Part of a small language model's weights: no biases in attention or MLP.
MLP neurons of a small language model. Each row is named by its layer, matrix (gate and up: input weights; down: output weights) and neuron, and shows model dimensions 768-863. Each number is 128 + 32 x the weight over its row's rms, rounded and kept within 0 to 255. A neuron's up and down rows have the sign that makes its largest values positive.
Before each neuron's rows, "fires on" lists the tokens most often at its 100 highest values on Wikipedia text that the model never trained on.

fires on: " to"
L9.gate674 [136 100 125  55 124 108 102  89 138 205 101 147 140  76 156 159  88 154 154  74 164 196 116 127 137 140 174 135 167  52  67 119 117 134 109  77  74 106 101 122 149 112 165  88 134 104  84 188 104 161  78 132 163 134  99 155 132 151 115 162 135 120  89 142 124 158 144 144 129  84 143 175 139 181 122 172 153 202 118 121 109  97 170 139 135 129 164 103 113 163 167 111 117 127  91 150]
L9.up674 [101 165 172 104 119 133 121  93 131 100 119 112 125 121 147 149 161 114 109 131 116 115 178 115 202  88 119 157 144 121 144 191 103 161 136 135 152 113 187 158 111  95 139 137  25 161  84 135  97 166 112 142  99 138 121 124 180 157 146 174 102 109  94  65  83 146 191 141 104  96 125 104 174 159 147  77  82 180 127 123 171 151 156 134  80 151 130  75 122 128 144 121 143 128 116 178]
L9.down674 [ 89 129 136 109 169 126 140 120  89 152 126 181 130 116 149 136  96 137 141 139 137 119 140 135 138 168 101 121 218 145  89  99 125 133  98  97 133 119 104 201 160 172 118  95 174  87  77 137  99 146 178 135 109  92 125 159 148 125 121  81 133 124 166  86 139 121 132 118 184  96 127 108 156 146 195 129 171 179  83  91  98 119  72 141 146  81  82 150 128 160 108  51 158  81 122  94]

fires on: " to", " from", " by", " which", " \""
L7.gate2030 [154  97  52 135 169 114 150 150  56 192  78 101 118 118 133  78  79 157  63 160 115 164  83 160 105 124 151 102 190 106 106 124 125 152 115 158  89 155 135 188 193 135 168 144 141  78 127  59 176 100 118 126 131 132 104 134 128 126 123 131 131 155 156 163  80 160 188 144 170 164 166  53  91 180 129 174 107 115 147 120 105 206 124 132 152 188 123 155  89 181 148 178  74 144 143 159]
L7.up2030 [143 112 129  98 100 122 114 115 148 144 164 138 132 131 138 105 143 157 150 151 176 180 138 134 124 110  52 160 205 184 122 104 116 159 191 110 133 135 139 128  75  92 186  90  94 120 100 158  84 165 170 124  98 143  95 202 159 127  82 130 149  53 139 102 140 101  91 119 142 112  89 116 102 174 152 171 146 152 135  86 153 103  74 173 106 161  97 114 115  61 141 112 151 105  90 179]
L7.down2030 [ 93  93  89 130 118 178 188 134  79 121 113 102  95 107 152 133  92 133 173 146 113  83 165 102  97 184  93 138 133 132 166 139  91  96 138  79 133 130 164  76  97  84 103 126 170 135 130 134  90 158 111  88  73 158  35 130 122 130 154  92 137 154 176  38 119 144  86  89 128  51 106 127 100 151 144 109 171 108 178 124 128  95  82 128 133 138 127 144 161  87 138  90 147  81 117 158]

fires on: "ti", "-", "si", "re", "ici"
L9.gate2311 [ 98 125 117 153 150 108 138  98 117 148  81 161  74 167  94 117 169 113  80 151 130 135  92 116  86 107 139 111 103 118 195 136 131 116  91  97 187 117 100 107  75 103  84 164 162 111 103 129  87  94 138 181 139 156 128 134 154 125  94 142 140 214 140 154 148 139 145 109 169 142 128 121 160  83 119 129  98 109 126 128 122 102 112 152 141 131 170  99 119  80 134 130 129 130 149 111]
L9.up2311 [ 65  90 176 143 116  60  83 182 135 158 119 149 165  60 133 126 114  94 113 137 122  92 104 117  83 133  56  99 110 110 164 143 119 130 109 136 178 170 151 118  84  82  55  70  82 116 138 156 124 105  90  69 113 143 160 130  91  81  81 155 147 141 164 111 142  67 113 121 165 170  93  98 112 132 148 163 124 148 156 118 178 112 111 123 152  88  96 134 121 149 128 157  81 115 102 137]
L9.down2311 [102 150 145  97 103 100 105 106 147  67 132  84  95  95 155 168 102  74  93 134 110 166 210 140 141 129 115 119 149 124 144 123 152 192 148 125 160 138 128 139 128 104  87  91  75 121 140 124 148 125 188 134 104 137 118 143 133 133 131  84 106 117 135  93 131  64 147  98 113  93 164 158  93  81  97 198 141 102 140 133 166  88 122 110 129 119 160  95 121  90 112 172 153 138 105 136]

fires on: "s", " and", " own", " her", " his", " Her"
L7.gate1873 [145 150 150 133 122  94 159  97  89 148 178 175 156 135  75 113 156 160 156  81 129 123 156 105 157 136 171 107 104 205 158 143 177 142 135 167 132 129  88 163 111 149  56 108 129 175 160 102 146 138 160 161 151 125 102 120 112  90  62 108 110 137 140 162  77 123 125  56  86  99 156 132 120 153 129 111 114 163 138 120 138  81 122 145 205 159 140 126 157 112 122 132 112 107 135 156]
L7.up1873 [107 176 139 130 148 134  98 180  85 105 155 146 154 171 124 117 130 125 120 125 143  75  72 118 184 155 124 133 138 129 147 144 129 107 216 162 137  99 159 100 102 151 173 150 100 133 133 112 129 153 109 123 104  89  94  62 120 139 133 169 119 157 159 109 141 144  72 126 116  82 139  93 112 112 111 102 120 128  85 139 149 121 153 123 132  99  92 148 113 139  89  90  91 150 165  93]
L7.down1873 [120  98 144 124 162 150 133 150 104 126 123 131 106  94  98 139 108  71 128  69 130  65 109 111 162 159  95  92 111 119 126  94 145 159  97 117 171 114 113 135  68 134 210 153 143 116 122  80  83 138 144 150 159 175  82  92 173  84 117 139 125 118 145 144 150  79 110 125 182 150 109 154 112 144 156   0 144  93 156 153 107 106  81 169 132  93 131 154 113 146 153 117 146 121 155 131]

fires on: "-", "imi", "mo"
L7.gate586 [167 167 119 181 116 147 140  78 159  66 129 122 107  93  83 145 109 147 146 153  95 161 144 129 138 145 144  79 134  86 128 108 133 163 132 120 152 104 176 104  96 191 126 154 198 134  94 153 166 127  70 151 166 135  94 104  94 154 113 152 152 144 104 146 175 124 163  63 103  62  85 111 166 133 145  99 167 165 158 111 119 182  79 148 151 153 100 126  86 104 112  64 140  89 143 125]
L7.up586 [146 179  93 152  82 188  95 114  97 145 122 149 136  76 189 150 134 113 168 143 109 157  96 134 146 109  99  86 121  51 115 111 119  33 117 181 154 100 105 132 103 136 140 174 138 200 115 102  40 170 125 134 122 106 131 116 105 124 143 165 154 158 148 119 149 168 121  99 139  58 128 138  96  99 108 107  82 120 151 120 149 160 122 140 138 154  69 115 188 127  85 130 117 144 179 112]
L7.down586 [113  48 130 156 127 107 119  59  83 106 152 148  95 108 141  90  90 159 171 148 109 143  76 159  86 179 119 172 175 135 122 141 144 136 146 122  94 107 109 147 125 142 101 119 173 115  77 137 102 118 148 158 142 126 125 125 123 122 181 157 132 188 152 163 157 145 159 156 119 108 132 149 155 198  97 193 180  99 173  97  79 151 156 156 167 176 114  71 166 153 166 148 159 167 139 136]

fires on: "ti", "ph", "si", " (", "igi"
L9.gate492 [135 111 114 156 136  89 128 116 187 141 128 127 111 140 145 136 116 141 121 167 151 110 148 139  98  97  81  96 164 141 158 148 111  92 144 112 134 136 178 163 119  89  94 116 165 137 105 129 158 139 145 124 123 186 102 140  95 132  92 100 146 173  82 145 113 120 169 111 171 160 144 147 110  95 137 154 169 114 123 109  71 100 114  87 105 116 125 163 125 147  95  95 110  97  86 131]
L9.up492 [131 151 123 101  75  95 128 157 111 177  89 189 141 195 111 162  79  79 124 158 148 165 134 182 105 128  66 132 118 137 141 186 117  87 136  86 207 134 178 124 134 105 170  74 100 107 114 111  97 159  93  74 151  87  83 142 122 151 109 152 159  43 119 121 129 105 124 155 172 127 102 137  88 121 117 119 154 153 115 105 145 103 174  84  86  94 178 137 157 101 147 116 160 112 119  94]
L9.down492 [ 78  88 102  67 145  87  68 117 157 116 173 175 170 122 149 172 126 113  78 108 113 114 191  63  64 149  98 168  90 151 137 134 106 129 153  79 122 145 150 120 103 157 173 115  92  83  64 117 117  96 157 159 143 108  98  68 159  76 105 163 136 161  86 119 109 143 107 130 155 105 137 144 184  84  88 198  93  67 177 143  99 118 155  79 102 163 113 135 110 117 210  90  47 161 140 159]

fires on: "s", " its", "'", " their"
L7.gate467 [164  74 105 118 107 112  85 130  91 193 127 103 143 140  77 187 139 108 200 171 137  88 157 111 119 104 151 184 140 201  94  95 140 165 116 105 125 147  91 123  91  94 113 107 111  97 121 112  82 148 175 130 141  81 120 111 223 143 160 128 149  68 184 164 150 186 147 116 130  91 112 144 109 130  70 148 104  80  92 148 127 120 149  74 146 130  82 136 168  74 173 168 153 131 142 143]
L7.up467 [127 117  76  79  92 166 107  99 130 155 160 117 139 153 158 170 116 111  90 103 151 131  74 100 110 153 118 106 143 126 115 130 105 132 108 134 149  67  85 140 142 132 110 169 160 118 110 107 142 133  92 127  88  79 105 125 195 106 193 157 168 140 186 120 110 133 135  56  91 139 144 151 106 120 141 128 192 147  91 105 158 138 141  83 116  94 116 123 100 140 149 127  86 191  93  65]
L7.down467 [159 154 135 118  99  96  97 188  88 137 171 141  68 171 184 115 137 152 124 147 104 168 163 113 101  96 173 139  96 123  99 113 159 183 153 124 145  58  97 125  89 101 106 114 108 122 131  82 169  95 179 165 130 101 118  96 131 112 183 144 138 111 117 102 151 112 183 146 107 102 100 123 116 110 104 102 114  94 116 125 164  96  92 171  86 139 109 107 158 127 186  89 123 129 104 106]

fires on: " to", " just", " after", " from", " before"
L7.gate267 [100  89  58 140 163 144 105 132  60 162 133 125  90 138 131 144  98  91 105 148 154  70 183  79 133 161 174 163 176 181 120 164 147 149 179 187  78 119 179 113 130 152  97  65 151  74  99 145 136 171 146 116  87 131 147 144 125 143 150  92 131 151 105 113  58 154 136 137 126 120 153 119 101 129 106 132 160 140 200 174  91  99  81 156 179 148 137 128 127  73 140 139 109 162 182  95]
L7.up267 [107 160 152 113  99 144 163 185 174  90 137 162 128 129 113 158 183 103 160 112 134 106 131 141 124  98 153 141 154  92 153  90  92 118 178  76 163 174 176 125 125 127 101  44 109 155 125 123  84 153 198 134 157 122  98 137  97 101  75 127 139 117 196 119 157 164 144 115 139 107 111 110 124  87 143 201 126 141 164 104 103 190 123 101 111 111 103 198 109 116 171 152 113 104  85 173]
L7.down267 [133 144 136 117 161 137 103 166 188 106 104 143 166 147  82 131 105 107 100 128 176 104 131 138 161  93  94 130  66 115 156 136 158 123 125 124 179  73 122 157  66 153  76 126 170 159 142 162 124 115 125 136 129 131 158  80 121 178  86  99 184 168 127 134 144 133 108 177 125  88 176  71 113  97 101 194 136 141 164 140 104 166 122 123  96 105 119 131  67 150 122 146 124  71  61  90]

fires on: "-", ".", ")", "\n\n", " (", ","
L7.gate1378 [204 108 112 117  61  89 141 161 170 134 173  74 111  79  89 155 120 135 107 130 122 197 124 163  96 145 153  83 139 121 103 116 148 172 175 176 128 121  88  97 150 171 150 118 135 181  92  84 144  90 190 123  78 152 122 111 135 201 143 145 191 129 134 125 131 185 111 207 171 134  88 177 134 191  53 143 140 120  81 127 171 163 192 133 161 131 133 149  82  94 142  75 188 145 130 127]
L7.up1378 [100 146 120  92 161 103 147  76  81 136 122 101  72  24 132 173 109 126 102 164 144 109 161  81 104  97 137 170 113  94 150 109 145  45 185 137 124 155 129 122 145 137  76  98 175  75 144 126 139 121 136 147 197 127 131  95  88 179 138 133 170 178 147 115 182 118 174 147 104 114 107 115 120 135 107  96 144 120 144 168 122 175 118 138 165 209 165  97  79 123 150 144 109 138 138 119]
L7.down1378 [120 146 198 102 188 131 137 191 173  62 119 134  91 174 150 167 129 134  90 156 171  95 145 158 133 177 155 168 139 113 195 152 107 138 107  92 179 121 108 164 105 143 119 178 116 135 114 141 157  59  74 144 149  57 133 162 139 118 113 156 116 145  62  61 157  34 132 139 171 142 123 121 155  87 179  77 113  90 120 153  82  89  71 133 142  49 144 124 131 151 147 116  87 132 142 114]

fires on: " a", " comm", "ci", " Comm", " Jul"
L9.gate470 [ 73 140  99 163 113 119 122 127  80 153 100 110 109 172 121  73 139 131 116 122 151 128 109  89  58 117 144  91 101 135 147 127 124 114 115 154  77 180 168 106 130  46  98 183 127 107 128 158  52  52 110 120 100 163 156 154 210 167 124 102 105  88  97 139 142 121 137 118 147 150 161 109 168  92 105 161 120 145 166 212 137  67 117 146 133 142 162  97 149 103 164  90 172 149  90 129]
L9.up470 [ 73 128  64 157 172 160 110 158 125 154 163  93  73 134 181 168  90 134 141 139 138 132 166 115 132 147 120 128 135 135 136 144 156  78 106 140 147 117 117 170 100 137 147 135 116 137  84 109 125 125 138 179 116 157 138 108 181 100 143 112  82 101 120 160 117  99 159 158 141 103 127 162 135 128  93  85  82 142 105 176 108 145 135 193  65 103 140  56 144 190  70 104 130 115 192 142]
L9.down470 [119 175 111  46 184 161 142  36 155  91  86  67 167 102 138  99 111 116  99 110 164 111  88 110 188 183 111  80 156 130  85 127 102 111 108 129 119  88 131  82  95  97  87  92 119  77 115 188 157 103  94 143 103 145 154 169  70 145 197 122 196 177  87 143 109 170 193 168 123 144 189  89 125 125  64 226 155 152 133 127  98 137 161 114 144 132 160 189  73 128 156 153 156 104  97 123]

fires on: " and", " or", " Mag"
L7.gate1058 [206  77 177 117 140 132  64 110  85  90 166 148 143 142 100 184 124 121 169 153  85 165 116  89  83 134 161  80 191 153 209  86  58 110 139 106 141  59 113 165 108 118 134 125 122 143 173  93  92 121 157  99  90  98 122 118 163 121 216 127  96 156 152 107 117 149 181  71 118 169 141 165 152  99 138  74 120 171 100 145 139  68 117 132 193 111 127  94 111  81 110  90 101 118 135 110]
L7.up1058 [132 108 120 122 122 101 119 118 159 153 107  78  74 148 164 129 146 198  98 142 112 144  77 126 121 171 116 104 163 117  98 151 132 176 156 135  78 157 156  82  92 175 144 169  47  90 114 114 103  80 148 125 172 147 178 123 149 130 163  88 141 173 117  98  86 116 182 103 155 146 142 117 131 164 130 136 135 116 101 108 130 109  74 125 152 134 156 118 126 140 121  78 111  93 123 150]
L7.down1058 [196 130 113 181 104 162 102 146 135 158 125 139 229  75 124  89 151 174  96 113 128 108 150  49 163 178 107 156  89  75 142 107 102 139 128 114 141 175 100 120 133  86 140 170 122 155 174 126 128 148 167 109  89 140  78 139  84 143  48 135 113 142 128 101  77 103 107 134 182  96 149 121 120 209  32 105 144  81  90 142  80 150  84 115  92 185 156 144 169 118 113 122 116  98 174 144]

fires on: " \"", " (", " '", ".", "—", ":"
L9.gate1258 [134 123 113 162 128 147 146 144 189 168 175  91 148 138  85 120 139 129 140 119 107 169 161 133 120  83  93 133  88  58  82 132 141 147 161 144 110 169 156 101 118 197 126 112 101 146 138  90 164  99 144 156 170 185 149 102 115 126 154  92 125 131 158 142 175 120 122 172 174 137 131  75 129 125 204 106 104  88 163 145 118 119  91 142 145 123 138 123 108  96 129  90 135 160 100 115]
L9.up1258 [127 107 137 109  68 132  84 110 112 102 134  84  87 129 148 159 120 129 208  80 171  99 145 126 136 129 121 170 102 147  88 195 113 109 157 116 148 168  97  28 137 140  76 137 145 105 105 160 187  82 170 152 125 145  91 110  47 174 180  58 116  91 167 169  94 124  92 127  95  86 118 134 101 143  97 195 210  97 201 153 174 100 148 111 221 164 140 168 143 125 132 157 155 107 114  90]
L9.down1258 [178 162 159  90 133  95 100 117 121 129 170 118  98  88 141 141 108 164 132 164  83 119  87  91 108  92 149 143 162 142 107 163 124 130 122  82 162  71 158  81 126 126 138 149  88 120 118 142  87 120 105  89 157 139 125  86 169 131  80 144  99  91  98 116 190  91 123  76  97 128 157 148 128 222 138 149  91 142 136 172 172 103 123 194 120 124 133 204  91  96 100 132 161 103 184 179]

fires on: "\n", "-", "ond", " Region", " In", " continued"
L7.gate1983 [129 127 108 193 100 111  65 100  40  90 163 154  69 133 108 151 177  96 138 163  86 108 105  18  71 130 103  85 138 136 111 104 148 193 132 189 175 152  97 102 152 154  64 119 158  99  77 112  76  77  81  56 184 153 139 117 171 109 158 144  99 119 163 106 159  71 167  94 139 117 107 147 115  96 116 129 181 133 131 102 112 118 124 101 174  84 125  96 165 172  84 174 204 113 142 151]
L7.up1983 [136  81 134 124 102 141 120 145  95 157 147 136 137 171  92 139 131 123 144 158 122 194 148 134 128  82 119 118 183  82 153 184 185 158 146 108 180 110 124 174 111 142 104 189  98 128 116 102 126 134 172 158  91 167 130  85 134 114 132 177 164 111 147  87 112 176 114 109 165 137 108 130 163  82 161 142 134 118 115  87  83 177 157  84 197 174  52 171 173 148  85  82 136 111 185 165]
L7.down1983 [124 138 153 149 124 109 106 129 181 175 156 150 167 135 104 124  98 142 130  86  91  49  94  85 118 131 151 144  98 180 158 136 123 169 123 114 144  83 138 107 204  96 157 153 140 127  67 122 122 147  96 167 125 111 106 116 109 118 142 128 153 160 113 170 122 114 129 153 159  71 133 132 134 125 115 183 137 137 159 139 184  93  93 122 132 158 112 182 138 139  95 124 123 132  93  86]

fires on: " and", " (", "n", "us"
L7.gate926 [174 142 106  95 155 105  82 164 106  61 147 146 203 130 101 102 104 160 137 171 194 102 102  90 122  39 126 121 204 122 166 112 146 141 127 160 145 118 136 136 128 104 159 139 181 174 151 141  96 145 143 163 145 114 135 122 179 114 190 132  82 136 121  88 119  53 161 102 129 132 139 155 146 146  48  63 144 215 113 156 152  84 101 122 143 146 164 134 104 104 159 109 133 156  89 146]
L7.up926 [115  61 205 126 149 136 103 120 160 113 170 145  91  62 127 116 135 160 151 134 162 105 124 148  79 101 108 164 114  87 100 107 132 171 100 197 134  85 123 126 121 186 150 151  95 111 150  95 141 108 171 139 101 148 110  97 160 123  99  89 165 137 220 168 155 188  89 136 114 128 112 155 152 128 129  76  91 129 185 175 174 203 104  80 106 156 135  65 119 152  89 164 139 123 148 145]
L7.down926 [157  78 232 130 106  94 144 144  75 143 119 104 113 124 116 144 115 121 106 132 188  63  95 129 168  56 118 104 161 175 143 101 118 148 183 112 172 102 115 184  64 184  83 160 130 101 179 103 161 169 103 139 100 112 133 133 130 116  81 160 106  69 129 131 160  44 154 157 155 143 163 177 114 105 125  45 163 133 153 100  95  75 132 108 132 128  89 146 103 125  85 121 149 133 144 175]

fires on: "s", ")", "'", "ography"
L7.gate813 [155 174 179 120 110  91 126 135 132  90 141 197 148 169 137 189 114 123 155 122 160 107  95  87 154 105  99  93 120 132 123 112 150 142 155 114 142 137 113 141 105 125 106  93 102 190  76 146  68 140 137 153 126 123 122 111 108  74  97 134 110  51 151 138 182 137 144 136 106 112 123 125 127 108 107 184  65 113 163 105 131 127  78 133  81  76 104  86 136 149 113 172 144 111 159 198]
L7.up813 [ 90 144 120 131 105  49 186 110 149 222 167 100 187 143 163  94 139 160  89 185 142  76 187 107 165 146 132  96 131 107 122  95 144 122 163 142 105  55  84 169 127 180 118 198 139 116  94 160 116  88 188 134 103  85 112 145 163 152 179 115 161 156 143 111 163 122 132  88 106 147 146 112  85 142  57 106 121 147  61 190  29 117  79 113  74 156  83 113 158 168 129 161 150 212 115 154]
L7.down813 [ 90 108 116 121  77 107 144  99 189 101 138 138 135 140 119  83 141 144 161 139 164 125 131 128 102 107 147 124 134 178 145  84 162 117 170 170  74  73 142  80  96 130  89 135 145 170 131  84 102 141 122 159 107 194 119 174 101  95 112 142  95 169 191 111 169 117  84 107 113 135  67 102 146 161 107 143  76 118 144 126 124 140 135  87 133 220 160 129 164 161 125 176  88 118 101 111]

fires on: ",", ".", ";", ":", " |"
L9.gate1381 [ 89 120 152 124 136 150 164 114 140 161 105  76  99  95 163 162 180 137 115 105 135 159 135 137 176 130 127 140 128  83 105 178 122 149 109 180 119  94 129  35 118 152  90 182  99 129 168  75 115 149  61  91 114 130 121 118 171 151 137 111 105 184 146 142 124 111 153 125 124 193 142 142 171  97 136 208 149  88 108 134 107 157  69 100 173 107 101 112  95 157 154  98  57  80 156 141]
L9.up1381 [146 136 184 128 159  80 143  76  90 155 139 136 186 104 153 131 159 131  85  56 135 157 208 154 131  70 136 172 114 123 121 178 133 161 148 186 104 133  70 143 153  71 128 114 178 137 111 170 128 138  82  36 123 120  82  85 167 155  86  87 137 118 190 147  53  86  92 135 189 163 106 143 126 164 122 189 139 120 118 102 156 130 154 102 197  61 132 158 128 181 142 133 146 107  57 129]
L9.down1381 [150 123 182 145 125 134 172  83  67 147 121 113 127 103 120 148 124 130 196 114 144 112  81 175 156 154 143 145  81 128 119 142 156 138 133  93 173 121 163 111  95 167 114  98 136 110 184  95 124 153 104  66 150  94 162 136 127 111 122 134 160 112 129 120 192 155 181 135 128 100 135 122 183 145  98  58 130 176 167 138 192 123 166 116 155  98 108 140  83 115  24 202 113  96 136 179]

fires on: ":", " \"", " of", "'", "e", " The"
L7.gate690 [158 109  94 116 142 117  98 158 147  84  75 147 146 183  66  73  60  86 101  95  87 100 138  84 154 131 100 151 211  87 148 101 162 138 192 104 182 117 115 116 122 120 114 151 128 125 187 152 130 102 156 176 173 135 115 127 160  98 127  96 146 158 102 128  79  87  87 111 115  31 115 141 159 120 131 131 191 146 158  79  95 175 119 144 106  92 188 182 177 158  98  77 184  78 149 123]
L7.up690 [104 130 124 157 128 111 139 132 103 140 118 138 131 195  68 165 113 124 143 129 184  85  93  44 156 111  85 143 153  84 104 132 166 120 142 141  85 136 106  84 147 200 129 134 143 116 124 105 116 144 115 117 143 186 128 145  49 105 128  91  98 148  78 120 126 141  91 108 111 113 122 143  71 103 179  99 184 138 135 154  87 157  77 167 151 118 144 152 196 147  92 154 150 102 131 151]
L7.down690 [113 150 164 125 116  76 184  82 126 110 175 117 165 144 149 135 131  76 191 109 107 190 136 128 176 165 144 135 122 188 110 139  90  53 130 142  69 146 119 124 154 146 134 119 106 155  99  88 143 104 134 164 111 150  80 150 107 117 139  93 126 151 196 147 116 152 160 177 130  91  88 157 112  92 134  12 124 179 164 128 106  50 131  92  85 100 149 116  93 146 195 193 135  74 125 173]

fires on: " of", "-", " Region", " on"
L7.gate706 [143  72 108 157 186 140 143 168 106 149  63 115 137 165 159  86 109 119  87 121 117 134 166 127 146  70 100 127 128 158 116 100 155 167 126 166 111 116 135 158 125 141 102  45  83 109 162 184 124  85  71 125 135  69 186 148  98 106 121 116 117 128  63 121 155 168 147 133 118  61 171 123 147 130 186 176 142 153 105 102 201 151 171  89 167  81 126 104 160 114 132 156 167 145 190  96]
L7.up706 [139 149 125 133 130 110 159 131 185 132 142 121  82 159 103  82 181  63 109 103 109 113  93 157 106 124 116 154 184 103 134 103  67 147 158 114 153 124 168 143 160  54 119 116 105 137  88 131 134  79  99 102  90 113 161 128  84 126  59 110 145 144 121 106 165  53 171 171 131 101  87 114 117 125 100 152 116 144 149 180 149 148 135  98  73 108  94 140 103 136 106 122 190 135 126 174]
L7.down706 [120 159 139 165 131 146 161 144 158 159 127  99 175  80 114  99 133  86 139  71 148  92  72 110 101 142 121  97  95 133 152 123 154 131 129 133 140 166  87 102 115 149 100 212 132 144 132  77 192 120 108 138 110 149 154 124 120 160 137 112  97 118 129  66 142 181 138 113 100 118 170  91  73 103 151  69 140 105 157  82 133 119 135 160 102  92 171 136 149  88 140 121 179  76 157 106]

fires on: " that", " on", " in", " which", " so", " of"
L7.gate1090 [ 87 102 129 150 151 167 118 151 132  97 173  72  73 178  77 117 132 162  77 110 108 117 127 169 114 118 165 176 163 111 136 138 142  98 153 182 103  92 104 174 192 150  98 101 151 146 113 140  68 122 110 128 187  69 177 115 153  74 106 168 105 130 112 131  91 132 159  87 148  91 102  59 149 122 161 209 135 151  91 105 161 203 172 137 112  54  92 179 120 125 158 122 138 110 136  96]
L7.up1090 [118 123  76 125  83 165 101 135 128 116 150 176 173 176 104 121 136 167 116  90 116 122  87 115 157 129 109 144  79 164 101 106  98 150 210 133 107  77 206 146 151 150 123 123  86  67 131 113  98 174 100 139 143 135 142 132 141 168  36 136 142 224 110 114 102 110 119 118 141 122  86 116 117  82 133 161 164 157 143 145 164 191 121 150 109 127  95 170 128 143 160 125  87 147 137 151]
L7.down1090 [159 129 147 148 141 137 126 156  94 108 113 147 147 134 144 158 128 142  90 115 130 122 154 144 163 133 130 149  95 134 126  93 142  92 145  90 137 145 125 106 146 104  76 110 167  36 133 107  96  94  56 142 117  90 168 143  78 148 110 199  58 177 120  99 121 132 110 183  42 161 172 174 161 113 211  69 159  53 128 155 143 120 110 156 101 167 131 168 129 157  86 156 233  78 129 150]

fires on: "s", " the", " most", " his", " The", " A"
L9.gate728 [ 67 101 109 133 144 136 128 109 159 144 159 189 124 123 149 114 133 174 166  96 138 177  70 158 161 143  87 147 128 172  86 170  80 138 181 124 173 143 106 177 150 144 101 189  77 128 149  89  75 129 102  70 152 137 134 119 109  97 143  78 161  51 138 185  57 191  69 118 117 130 140 164 100  98  91 114 138 130 168 103  97  89 138 161  96 152  53 106 108 115 134 173  82 157  90 197]
L9.up728 [108 146 152  68 163 160 109  73 118 151 118 119 119  73 172 121  98  96 129  54 156  61 111 135 146 141 142  90 150 100 117 127 118  86 159 159  94  87 117 181  38 146 139 195 103 195  80 147 123 211 129 111 136  55 104 117 146 138 118 124 126 115 199  73 116 148  48 133 160 172 124 116  90 158 108 165 151 126 144 110 135 112 126 138  94 184 114 124 127 120 108 102  80 127 103  97]
L9.down728 [160 115 149  81 185 112 147 132  71 135 180  67 102  91 135 176 135  68 129 123 121 137 131 146 185 167 102 168 136 128  78  89 144 214 144 122 126 115 108 124 146 130 103 129 168 182 145 105 131 171 100  63 138 141 123  70 132 146 114 166 101 131 102 101 107 122 175 181 115  72 151 160  94 203 124  61 193  61 114 167 162   7 137 165 112 130 121 110 107  87 103 184 166 121 136 140]

fires on: ":", " \"", "\n", ",", " that"
L7.gate898 [115 126 100  79  90 153 128 152  90 105 162 152 174 140 164  84  98 125 154 109 110 150 118 102 124 177 144  94 109 102 129 141 151  90 164 146  68 115 100 110  97 104 125 168  99 126 154 139 119 104 125 197 183 109  54 182 176 150  97 164 150 164 120  73 127 126  96 139  90  61 108 114 149 154 116 148 114  56 107 123 116 108  99  74 143 110 171 138 186 182 123 166 125  95 106 135]
L7.up898 [149 133 148 105 210  90 133 155 126 129  93 113 169  86 112 143 146 111 125 124 192  96  95 113  82 118 112 122 143  96 103 111 181 118 114 116 139 160 122  56 105 114  90  98  70 142 163 117 153 115 142 218 112  55 149 163  96 143 169 174 108 138  89 207 134  74  82 144 108 134 115 154 146 122 134 164 113 134 123 145  73 169 124  58 148 124 131 160 182 104 150 151 127 141 114 130]
L7.down898 [139 141 171  79 109 112  87 188 123 145 145 152 102 100 169 107 109 120 151 121 133 116  95 145 101 100 182 152 120 116 146 110 183  74 109 104 178 162 175 173 144 159 123 164  52 109 116 122 126 162  94 121 135 136 147 122  54 141 145 127 127 174 110 121 103 167 116 138 154 109 128 155 165  74  83  95 132 126 121 131 103 139  58  89 138  92 104 107 100 143 153 158 160 146 147 113]

fires on: " from", " for", " until", " to", "ada", " through"
L7.gate1628 [133 166  55  97 127 143 131 146 149 189 145 139 129 164 132 127 100  91 104 149  80 168 147  89 104 122 128 103  99 117 166 163 129 124  75 129  92 158 167  65 143  79 153  92 159 102 100 148 159 128  88  97 191  66 127 183 131 174 120  74  69  83 101 110 133 152  55 131 133 101 153 157 131 170 144 132 134 141  58 119 138 135  94 122 150 132 188  81 124  54 130 192 128 182 159 120]
L7.up1628 [107  55 178 139 102 102 101 147 156 109  97 169 172 111 168  74  91  64 161 184 151 120 148 130 132 132 156 134 117 122 101 174 168 123 146 193 167 114 116 126  91 170 185 180 104 138  75 197  81 116 134 187 108 129 174 112 179 154  48  78 111  96  86 134 119 148 127 160 167 146 140 131 147 121  65 148  73 155 104  97 148 132 140 141 151 121 120 151 124  92 152 101 145 120 154 200]
L7.down1628 [134 181  78 120 141 137 126 143  67 129 154 182 150 173 127 118  77 140 137 117 158 137 108 108 158 145 113 120 127 139 106 100 136 150 111 118 132 125  86 100 161 105 163 141 112 120 124 176 165 115 200 121 128 120 122 139 124  84  49 119 173 126 105 112 109 120 107 102 152  73 127 107 144 102 129  43 168 119 153 173  83 135 132 149  73 124  61 159 165 122  92 116  87 123 127 126]